{
  "intermediate_size": 512,
  "qk_norm": false,
  "parallel_block": false,
  "init_std_up": 0.0363,
  "optimizer": "adamw",
  "beta2": 0.98,
  "max_grad_norm": 0.5,
  "decay_fraction": 0.32,
  "dataset": "wikipedia_en"
}
MLP neurons of a small language model. Each row is named by its layer, matrix (gate and up: input weights) and neuron, and shows model dimensions 128-223. Each number is 128 + 32 x the weight over its row's rms, rounded and kept within 0 to 255. A neuron's up and down rows have the sign that makes its largest values positive.
A block is one neuron, or neurons of one layer that tend to fire together. After each block is what it responds to, as a language model described it from the Wikipedia text at the highest values.

L2.gate72 [132 113 105 112  73 105 143 153 110 185 102 156 136 208  92 132 146 109 137 158 107 131  80  59 103 144 110 124 119  92 110  87 123 112 140 169 128 129 133 144 155 138 181 115 105 115 144 159 173 159 199 107 146 158  67 134 154 176 149 114 104 155  81 130 102 199 199 180 125 123 110 107 112 128  95 116  69 136 113 105  97 117  97 140  85 122 169 141 135 117 120 115 129  78 157 147]
L2.up72 [ 58 103  75 163 196 169 151 145 142 147 100 109 128  77 166 151 184 174 171 157 153 127 118 112  78 125 138 136 124  65 139  39 161 150 124 116 159 124 137 185 105 146 165 121 101  99 160 188 153 106 121 143 144 181 124 140  48 139 126 156 175 155 140 132  99 140 107  94 155 161  76 147 165 120 121 141 144  49 147 144 168  78  83 162 115  99 126  78 168  44 151  87 169 156  64 134]
L2.gate332 [ 73 135  84  75 121 140 150  80 194 110  82 131 120  92 137 139 152 123 199 140 130 112 155 118  90 157 128 174 157  76  54  49 142 176 105 127 154 116 154 135 146 202 145 156 145 102 106  99 122 143 154 177 127 123 150 167  99 186 128 158 151 115  88  87 127 172 177 119 191 132 153  93 165  73 101  88  84  66  94 136 121  85 122 170 162 155 165 105 123 119  81  98  80 102  73 108]
L2.up332 [135 136 100 147  79 141  75 147 178 112  96 191 116 185 122 144 155 166 143 138 161 118 119  47 121 124  95  95 129  86 116 108  93 149 109 156 117 141 188 150 135 129 150 164  59 155  87 148 163 194 176 111 190  89 105 159 150 146 103 144  77 177 141  68 139 182 159 151 155 129 136 134 139 157 113 110 137 143 104 139 131 103 176 138 126 133 136   7 172 105  86 162  57  99  76 135]
Description: Last token of an opening time phrase in narrative prose, like a year after In/On, That same year, later, Meanwhile, or its comma.

L4.gate3 [197 141 143 112 122 123  74 142 110 191  91 137 105 120 121 180 102  99 113 151 142 112 132  99 130  97 156 146 103 123 140 114 143 156 118 103 115  96 133 159 142 147 102 135 176  47 174  95 135 106 171  66 172 102 128 103 148 126 158 135 133 180 108 146 122 109 129  87 138  73  82 109 148  78  38  69 165 133 133 121 185 149  53 158  47 126 158  96 134 167 101 106 182 141 117 161]
L4.up3 [147 150 114 143 105 167 106  64 127 122 104 116 105  94 160 110 121 103 138 154 140 140 151  61 129 135  74 110 171 160  79  90  92 174 120 154 141 144  81 133 138 119  88 204 165 119 137 176 137 167 184  97 144 111 105 130 117  99 119  97 179 142 157  56 148 108 116 154 182 119 139 131 158 149  94  96 132 174 106 110 150 118 161 100 127 150 114 163 139  83 116 137 194 110 143 165]
L4.gate134 [174 101 140 114 180 126 146 159 140 183 107 126 146 135  66 166  99 126 124 147 129 127 135 139  87 169  98 117 124  95 120 130 165 159 108 113 151  96 107  99 145 175 182 150 147 135  50 136 119 131 172 141 135  97 110  89 106 142 147 200 169 137 145 166 160 174  89 170 151 164 108  67 153  96 118 143 158 129 100 102 167 124  96 164  81 169  97 132 124 149 121  57  84 162 146 220]
L4.up134 [106 117 122 141 167  94 120  99 101 190 126 132 113 109  78 166 152  68 104  95 132 139 170  55  55 151 122 136  91 100 146 138 137 152 124  74 213 145 123 139 116 137 148 124 146 126 115 112 123 162 104  93 103 129 101 174 158 149 158 141 150 154 120  87 182 131  58 162  77 166 115 150 128 100 138 102 137 113 112 163  97 109  58  89  90 180 134 165 158  86  71  65 113 141 114  70]
L4.gate139 [132 187 117 159  96 160 167  97 150 140 183  72 154 109 149  60 154  71 150 123 184  82 104 129 121 156 155 103 150 156  44  58  77 164 138 128 186 124 161  85 145 155 183 169 131 131 111  88 124 155 211 117 152 148 123  97 140 117 203 135 160 109  83 117 110 116 153 151 172 137 171 135 140  77 109 115  74 112 140 115 150 148 120 164 103 100 138 160 127  50 131  22 116 178 104 163]
L4.up139 [115 109 150 135 136 145 135 157 147 105 179 137 183 123 149  68 154  83  50 119 143 115 171  56  56 192 170 145 132  82  57  88 131 132  62 169 159  79 155 100 109 115 127 102  84  95 142 123 152 160 138  68  86 136 174 153 162 131 105 156 141 135 120 116 114 109 106 156 137 199  98  87  90 109 121 134  90 106 122 115 124  85 151 157 158 138 162 157  94 185 135  94 115  83 114  88]
L4.gate319 [113 120  71 131  91  96 179 129 156 171 180 117 169 110 137 110 111 108 147 110  64  87 111 156 105 139 130 161 122  71 120 108 157 140 154 152 169  96 108  91 127 133 163 104 154 150 136  43  68 139 180 129 150 104 110 127 155 125 178 141 148 106  99 168 164 194 112 187 118 147 125 137 157  88 131 109 138 126  62 136 162 141 137 154 105 167 140 126 133  84 149  95 141 123 135 128]
L4.up319 [155 148 122 116 187  78  99  60 137 102 115 165 107 150 111 145 146 153  95 163 112 150 175 178 116 131 104 104 118 105  98 106 131 149 127 133 153 130 128 129  95 165 144  84 120  80 110 101 111 102 121 113  45  89 133 111  99 120 134 145 150 130  33 144 113 122  85 205 101 130 106 112 129 121 161 149 135 147 108  82 191  81  73 122 105 138 100 112 141 100  97  93 156  79  89 150]
L4.gate407 [116  98 109 150 111 120 119 162  91 133 152 135 171  92  82 164 171 120 127 100 148 156 126 122 120  79 100 170 122 120 131 104 111 133 156 142 157 101 125  61 135 132 117 126  71  69  69 140 118 147 170 128 137 188 103  67 111  92 104 182 117  59 137 157 157 150 168 124 138 110 107 132 143 152  84  96 117 126 124 187 179  88  74 108 145 153 195 142 128 150  94 121 152 143 146 153]
L4.up407 [139 136 155  60  67 124 173 179 154 178 107 154 134 184 152 158 164 119 125 115 119  89 142  75  90 113 171 115 107 138 146  87 118 120 145  94 151 109  67  99 140 155 166 171 117 104  79  86 147 177 105  76 143 176 101 144 125 127 108 107 140 135 181 132  81 127 170 163 200  96  80 163 192  92 119 126 137 151 132 140 175 142 120 122 127 154 174 176 189 188 112 127 106 106 102 144]
L4.gate415 [ 99  92 125  63 137 107 121 155 188 200 112 102 137 154 129 165 116 161 138 127 117 150 217  77  92 181 132 119 133  70 148 113 156 110  88 152 122 168 107  73  98 134 162 148 112  55 165 137  87 147 139  88 101  94 125 146 139 109 103 175 150 128  59 143 180 130  75 124  97 151 123 100 151 106 154 140 125 119  87  91 162 127 130 142 121 132 123 111 137 112  93 112  96 134 124 168]
L4.up415 [146 110 130 176 178 125 124 142 128 152  80 130 110 112  84 152 122 107 163 107 135 148  78 144 123  86 147  40 165 158 142 103  66 103 142 116 160 165 175 147 143 146 148 188 169 198 128  57 116 150 148 155 147 128 116 167 134 122 103  97 107 140 180 111 111 184 142 138 141 138  84 131 103 116  84 138 108 103 146 164  99 122 123 151 123 144 163  90 100 169 192 152 110 215 153 141]
L4.gate464 [181 162 126 101 147 111 133  97 146 103 177 127 139 182 134 129  60 117 118 145 172  66 150 138 121 106 143  91  76  90 139 171 131 130 109 145 146  77 114 110 137 125  69 127 122 158 114 116 129 126 149  77 198  67 170 149  71 122 140 132 178 142  85 136 172 142 201  91 131 159 109 149  91  27 129 123 147 146 119 141 163 193 150 138 104  87 147 120  75  89 210 122 106 117 135 143]
L4.up464 [ 88 131 128 126 158  92 147 117 152  85 143 158 106 133 111 138 154 157 110 122 143 111 139  83 124 140 109 140 181 125 106  94 103 126 168 141 137 147 134  87  86  98  67 159 185  88  77 164  82  64 144 100 132 170 166 135  98  67  78 140  87 127 153 138 145 144 120  99 121 135 166 155  66 110 103  90 105 163 126 162 166  63 130  91 129  92 144 139 101 120 164 151  73 151 186  90]
L4.gate474 [159 131 146 154  96 128 157 159 127 120 151 126 112 159  88 140 136  80 121  91  96 134 146 106 108 210 129 122 151  71 107 139 116 140  83 182 115 123  53 107 132 181 131 128 117 123 127  81 179 121 100 124 176 137 102 127 123 107 129 170 142 116 154 116 171 148 146 150 178 208 117 127 154 107 103  83 127  99 128 115 150 122 110 148  98 119 144 114  76 130 104 149  67 160 112 152]
L4.up474 [169 152 116 184  84 137 112 135  85  79 100  96 133  97 120 153 105 125  83 200 210 120 108 158 103 156 151  98 204  76 138 163 137 130 207  76 133 146 110  92 106 111 167 161  94 135 113  95 135 109 126 102 154 167 130 161 117 161 167 113 135  81 114 136 105 114 111 157 145 156 179 131  79  83 136 140 147 126 110 106 136  52 171 163 155 142 115  91  71 151 128 132  96 101 136 173]
Description: The second word of a sentence- or clause-opening discourse phrase, such as with in "As with", for in "For example", time in "At the same time".

L5.gate78 [131 110  62 115 183 156 137 140 138 112 143  77 144 153 170 117 112 100  97  95 105 116 108 156 121 134 154 143  85 102  93 142 154 162 139 150  59 171 144  79  94 138 159 108  77  87  97 150 144  89 176 148 114 111 112 143  98 162  91 227 151 143  53 130 138 135 149 167 141 108 135 140 160 156 131 168 111 160 136  89 109 112 157 139  73 141 139 210 167 126 125 116 147 160 204 142]
L5.up78 [155 147 119 117 104 131  90 145 141 144 190 146 149 149  91 137 135 125 130 152 131 186 152 103 155 170 136 130 154 111  80 136 141 127 144 162 100  65 134 127 132 131 117 139 130 165 131  96 112 102 112 149  82 168 131 114 153 129  98 166 121 152  84  96 155 186 156 172 116 142 142 184 154 152 104  93 157 198 102 154 163 155  95 155 123 212 180  88  82 153 114 115 164 122 134 157]
L5.gate132 [113 155  95 112 159 113 127 104 146 172 146 207 149 211 124 122  87 114 103  95 156 125  97  71  65 126 163 198 115  97 111 130 164  97 200 108 130 161 126 109 162 152 156 122 131 107 103  80  57 152 114 136 122 150 137 150 210 159 117 145 139 141  91 123 206 161 102 141 124 170 153 127  61 128 118 129 128 131 131 147 128 110 126  88 109 156 124 127 129 122 112 112 140 119 144 128]
L5.up132 [ 88 107  66 103  82 175 156  96 121 135 116 130 111 161 117 155 117 203 108 108 119  73 168 149 145 169 122 145 130  84  74 106 155 148 105 160 165  99  96 114  77 129 122 119  84 118 148  88 127 109 140  83 129 178  81 115 200 117 142 154 123 161 130 121 119 130 148 158 129 139  98 143 130 152 162 163 162 149 145 150 141  86  61 148 122 135 159  89 140 172 197 146  98 121  93 162]
L5.gate204 [147  97 120 161  77 175 138 136 128 181 120 112 125 111  78 172 102 135 125 167 114  86 123  92 137 161 141 151 110 129  97 142 133  98 112 175 104 147 177 116 131 151 172 164 146 135 101 119 195 114 117 138 228 147 104  97 116 148  93 187 165 137 144 147 150 206 138 166 128 139  73  89 171 148 101 123 102 170 125 128  83 142 129 173 111 106 132 151 119  96 157 145  93  86  93 127]
L5.up204 [160 135 108 156 111 142 125 133 143 116  75 165 147 113 112  92 170 179 118  76 131  99 206 120 126 107  96 113 107 133  91 139 147 145 115 118  94 153 195  88 135 124 137 165  84 142 116 128 165 136  96 135 193 111 132 188 150 156 163 111  92  97 188  81 120 145  92  63 104  49  97 107 113 126 125 164  85 113 136 141 121 137  83 133 134 182 128 115  95 142 119 134 134 126 112 113]
L5.gate403 [115  65  81 126 118  83 130 121 118 142 121 171 135 169  73 101  91  81 135 120 145 122 111  84 135 176 103 106 152 113 100 127 140 157 116 108 133 115 103  63 135 133 141 140 105 130 110 140 176  70  73 103 109 134 118 127 133 138 130 131 116 136 101 150 168 171 138 102 134 130 122 115  89 126 114  77 159 146  81 160 137  98  64 146  89 140 139 157 154  89 136 149  79 157 164 155]
L5.up403 [132 129 127 110 133 163 107 130 115 125 158 169  85 227 125 113 106  93 115  87  86 106 125  77 126  87 156 132 141  42  61 147 164  61 125  86 181  70 154  81  75 128 152 178  88 154 112 147 162 146 113 158 117 162  94 146 153 130  71 163  78 178  86  87  81 125  30 149  85 116 134 146 145  94 159 129 105 134 185 160 124 137 115 104 116 151 130 132  90 161 119 166 158 140  64 172]
Description: Copulas and linking words that introduce a specific named item, such as was/is after "the only exception" or "most common", possessive 's, and such as/for example.

L5.gate13 [164 125  70 111  94 197 135  49  95 109 149  44 163 149 124 106  91 100 143 137 107  87 149 119 138 124 191 181 114 159  95 129 155 162  41 134  89 129 107 134 162 151  88 146 136 148 111 140 109 149 162 155 151 158  99 135  96 123 147 136 175  99 102 105 106 140 180 122 186 127 148 112 133 116 136 185 110 176  80 109  86 136 147 144 149 117  77 134 157 172  82 157 124 137 132  98]
L5.up13 [168  91 122 117 144 112  99 137  73 193 126 114 111 103 143 133 112 149 104 144 198 104 210  89  76 151 121 109  92 213 102 151 144 157  72 139 104 101  81 132 132 114 168 164  70 153 116 182 181 140 111 137 120 130 130  83 147 167 132  75 137 131 137 118  77 132 103  77 108  74 155 139 149  93 176 170 141 156 129 118 121 131 213  93 159 116 116 134 150 160  98 160 102 148 153 112]
L5.gate314 [119 132 111 142  68  76 120 140 105 110 149  74 124 134  96  87 114  98 180 133 158  85 112 197 147 126 108 152 112 128  56 138 117 108 131 136 130 143 135  93 155 161 172 173 101 125  53 151 134 130 137 132 186 132  82 111 178 138 169  79 101 166 176 126  70 124 170 105 155 163  95 134 126 130 142 121 119 124 138  94 122 158  89 152 102  23 108 147 115 124 124 112 123 134 101 141]
L5.up314 [141 128 129 157  40  94 124 193 123  91 131 169 130 144 127 138 120 166 127 117  87  57 134 170  44 140 167 100 108 107  62 104 118  75  95  69 103 149 109 122 108 137 179 135 143  63 130 135 147 137 139 166 149 152 108 128  94 125 111 127 111  86 109 125 159 150 192  79 142 135 149  88  97 177 170 165 174 125 168  88  73 108 123 124 114  71 173 164 123 165 145 155 164 140  98 138]
L5.gate319 [115 113  77 137  94  96 167 107 130 129 105 110 116 163 150 151 127 103 104 132 109  79 165  94 130 116 177 150 113  75 109  77  76 100 118 126 175  94 124 124 119 140 110 116 146 137  86  72 148 114 123 112 136  99 121 126 168 103  95 121 107 138  89 138  80 131 157 177 142 163 108 171  71 111 134 128  92 114 102 104 120 138  80 147 208 109  69 121 152  73  99 177  75  84 100 107]
L5.up319 [101 123 160  94 131  83 143 144  85 152 104 158 138 162 160 168 114  51 159 170 152 113 134 109 111  71 129  84  84 101 164 140 146 125 135 152 109 123 116 137 166 144 190  84 104 157 100 110 181 130 102 115 123 129 153  97 155 139 154  66 131 177 113 125 155 106 156 109 120 108 118  90 178 160 112  64 108 147 117 116  83 148 151 151 120 103 135  94 161 129 121 125  93  56 167 129]
L5.gate479 [141  70 131 113 126 149 159  94 140 160 117 130 137 186 176  80  85  68  89 108  86 112 149 112 164 102 112 162 113  92 128 151 122  69  57 153  84  73 141  68 153 109 128 121 132 111 158 133 131  99 177 102 179 153 102 110 130 187 120  90 164  91 145 131 154 107  98 120 134  68  56 155 111 114 113  93 130 152 138 125 126 146 120  75 142  78 127 148 108 107 164  89 118 121 169 166]
L5.up479 [189 104  99 109  67 160 152  93 111 161  95 114 110 131 156 155 112 146 109 119  90 163 149 126 181 131 114 162 111 169 141 136 186 141  36 132  81 113 165  87 164 125 106 106 157  77  94 107  62 135 176 124 181 179  46 134 125 166  97  86 137 117 140 133 127  46 102 129 137  98  97 143 128 122 183 153 144 198 150 145  89 130 143 114 201 111 111 138  97 105 125 137 172 102 136 102]
Description: Tokens inside or leading to a date, such as month names, day numbers, years, and the "in" or comma before a year, in biographies and histories: "on 10 July", "October 13,", "in 1979".

L4.gate39 [147 133 119  71 142 153 169 113 115 125 127 154 162  97 141  95 107 120 179  53 187 151 170 145 107 152 151 126 136  95 111  44 119 102 150 190 122 165 151 130 120 126 169  92 132 127 126 125 100  96 158 118 148 144 106 124 114 109 147 177 152 138  86  94 123  69 181 153 104 127 168 115 133  39 147  96  96 148 104  79 147 115 124 124 119 134 187 166 113  87 114  91 146 103 149 115]
L4.up39 [119 124 151 149 142 148 153  99 127 111 110 136 101 103  95 158  96 183 109 143 149 138 122 130 105 115 109 140  85 119 147 148 142 135  84 132  99 132 128 116  88 132 190 139 139 106  80  96 184 142 211 142 111  93  76 169 134 128 112 164 110 123  94  72 164 151 138  91 119 119 122  87 188 186 134 136 117 125 132 128 186 132 118 118 156  99 144  76 101 117 102 105 147 119 146 142]
L4.gate111 [104 112 143 112 135 164 161 101 172 164 133 100 135  93 121  85 156 115 114 183 147 129 156  79 207 149 128 145  86 110 132 154 117 141 101 139 122 114 104 151  97 118 115 185 144  72 182 142 123 111  58  85 130  80  94  97 131 149  75  88 106 126 125 100 145  93  86 187  90 138 100 150 153 104 146 147 100 123 102 114 169  82 142 130 109  76 143 166 116  40 106 167 117 121 124 102]
L4.up111 [128 144 117 144 205 142  75  88 129 186 159 158  56 104 192 152 150 124 172 162 168 125  89 108  84 132 131 150 134 107 174 104 134 113 170 108 182  70 104 155 139 148 104 160 134 144 167 147 134 154 192 126 140  96 126 118 171 153 199 112 150 152  64 131 118 118 109  95 146  62 106 207 112  88 100 137 175 171 115 119 140 113 134  89 127 100 146 104 115 124 107 126 112  73  84 108]
L4.gate157 [209  93 112 106  94 153 122  81 103 108 145  93 129 163 181 100 174 133  98  67 122  65 149 140 125 104  86 130  81 123 126 142 166 129 100  89 150  97 187 128 100 178 103 122 169 134  91 130 153 179 158 157 176 118 171 140 154 135 112  95 140 113 110 133 164 201 103  71 220 109 165 142 121  82 153 146 175 118 127  86 103 130  99 208 101 155 113 109 148 120 126  82  78 211 146  87]
L4.up157 [ 65 168  85 175  72  68 189 119 171 144 110  79 125 145 146  63 109 134 137 112 144  75 116  64 139 125 111 135 142 144 119 112 172 175  87 153 157 110 155 118 109 152 148 149 152 132 144 158 128 140 108 112 144 138 152 102 135 148 116 100  91  82 141 127 125 116 223 107 139 118  79 109 167 102 142  76 172 122 111 134 136 154 160 114 137 135  77 130 185 212 145 123 122 159 131 179]
L4.gate166 [160 146 101 109 150 126 104 114 117  92 181 189  85 155 136 146  50  93 127 146 127 133 164 103 122 165 159 181 153 178  44  96 108 169 127 132 139 122 138 109 133 117 131 111 116 159 193 117 113 138 140 113  91 128 125  85  87  83 170  92 144 111 176 160 176 138  82  87 152 149 161 111 137 152 128 130 112 102 138 158 120  66  69 127 135  90  73 144 114 155 121  78 130 139 133 123]
L4.up166 [ 85 117 125 103 128  93  63  90 136 180 146 173 150 179 127 154  97 159 131  87 139 114 154  73 134 119 136 131 109 125 100 149 181 146 111 141 102 108 147 112  46 114  71 155 107  76 149 138  97 130 101 122 146  62 172 135 174 118  53 166 113  73  58 125 177 150 100  84  85 113 110 108  93 127 101 136  90 151 121 125  73  79 114 161 112  96 170 175 128  58 193 127  99 150 137 124]
L4.gate167 [126 174 112 155 128  88  90 100 124 115 135 139 101 159 130 113 115 125 119  64 164 100 131 147 102 154 156 101  79  90 128  73 163  75 140  73 128 160 166 182 109 143 139 151 209 180  71 119  86 117 136 160 174 117 166 122 152 110 153 161 132 152 127 118 135  67 196 167 141 104  73 107 121  92 134  82 155 212 164 113 123 137 112 174 147  94 112  85 198 172 100  88 144  26 120 160]
L4.up167 [ 69 124 153 139  56  58 155 172  75 134 117  90 104 131 136 114 140  54 149 112 199 123 158 103 144  89  74 178 150 136 150  86 121 100 126 146 113 124 104 124 110 163 132 108 171 106  97 119 144 115 105 106 102  91 145 169 161 137 110 161 160  81  79  97 127 174  68 142 121 104 131  98 147 109 109 132 157 166 123 121 174  95 163 132  99 193 187 173 149 145 143 129 103  99 113 181]
L4.gate355 [ 99 101 124 132 132 146 137  83 100 136  89 150 128 164 145 176 140  84 172 142 165  75 181  79 126 167 144 205  96 107 160  80  66 174 148 145 185 127  96 129 155 135 138 140 117  82 128 101 132 130 153 180 137 120 159 114 114 151 157 156 199 161 124  81  90 202 135 154 174 137 139 134 143  83 124 166 134 111  80  90 126 142 100 164 152 107  80 151  58 151 111 100 172 107 119  83]
L4.up355 [124 117 147  95  92 137 144 179 156 158 127  93  57 113 162  98 135 113  92  96 185 110 188 129 173  97 124  98 139  90 131 102 133  33 174 141 124 137 134 126  67 129 130 133 118 150 135 133 179 152 149 143  76  93 164  74  86 138 106  86 109 115 145  56 108 123 144 156 176  82  96 139 130 171 142 132 127 100 112 108 180 110  78 123 177 134 157 113  90 150 117 102  64 151  82  99]
L4.gate408 [141 169 164 159 145  92 130 136 102 193  94 172 143 146 129 125  83 133 146  85 136 159 120 140 128 177 119 146 153 139 148 100 129 167 160 130 163 139 116 172 112  94 188 106 123 137  62  99 156 168 133 128 161 130 164 122 159  97 170 121 112 169 186 150 112 153 166  98 115 192 169 109 128 146  47 150 107 152  80 142  95 168 125 181 103 146 121 190 120 146 161 110 112 132 139 117]
L4.up408 [184 177 123 136  83 104 149 129 151 191 142 119  93 210 117 102 143  77  90 146  84  59 209 146  98 117 140 107 148 132 129  95 160 141  68 174 170  74 130  95 135 151 169 115 142 106 123 143  96 155 172 111 189 143 118 141 147 145  79 152 172 155 179 192 103 145 176  96 138 117  93 159 150 149 102 102 126 181  69 120 112 101 123 138 134 175 126 149 155 155  78 150 109 105 200 127]
L4.gate463 [171 176 121  67  76 143 116 152 118 175 126 166 107 143  95 147 121 185  95  91 170 138 147  66 143 113 124 115 107  89 113  92 136 119 117 150 110 102 113 113 111 152 152 107 183 144  59 112 147 130 118 171 141  74 127  89 167  61  55 167 132 153 116 108 185 125 156 117 179 181 119 101 194 108 152 115 215 165 140 135 150  88 132 121  67 111 125 151 153 166 152 113 130 107 168 112]
L4.up463 [103 121 151 165 106 146 168  91 108 117  70 145  87 147 166 135 111 132 118 129 119 117 173 142 101 102  41 141  75  83 167 143 155 149 131 147 161 130 106  81 120 140 169 104 184  59  83 140 165 124 127  65 102 102 153 170  95 119 134 154 106  88 119 141 137 140 193 104 160 135 108 182 141 126 107 144  93 148  81 105 104 108  81 112  89 124 105 122 110 111 168 144 140 111 114 131]
Description: Decimal-percent endings in statistics (26.0%, 0.1%), opening quote marks after articles or titles (an "era"), and pipes after wikitable header cells.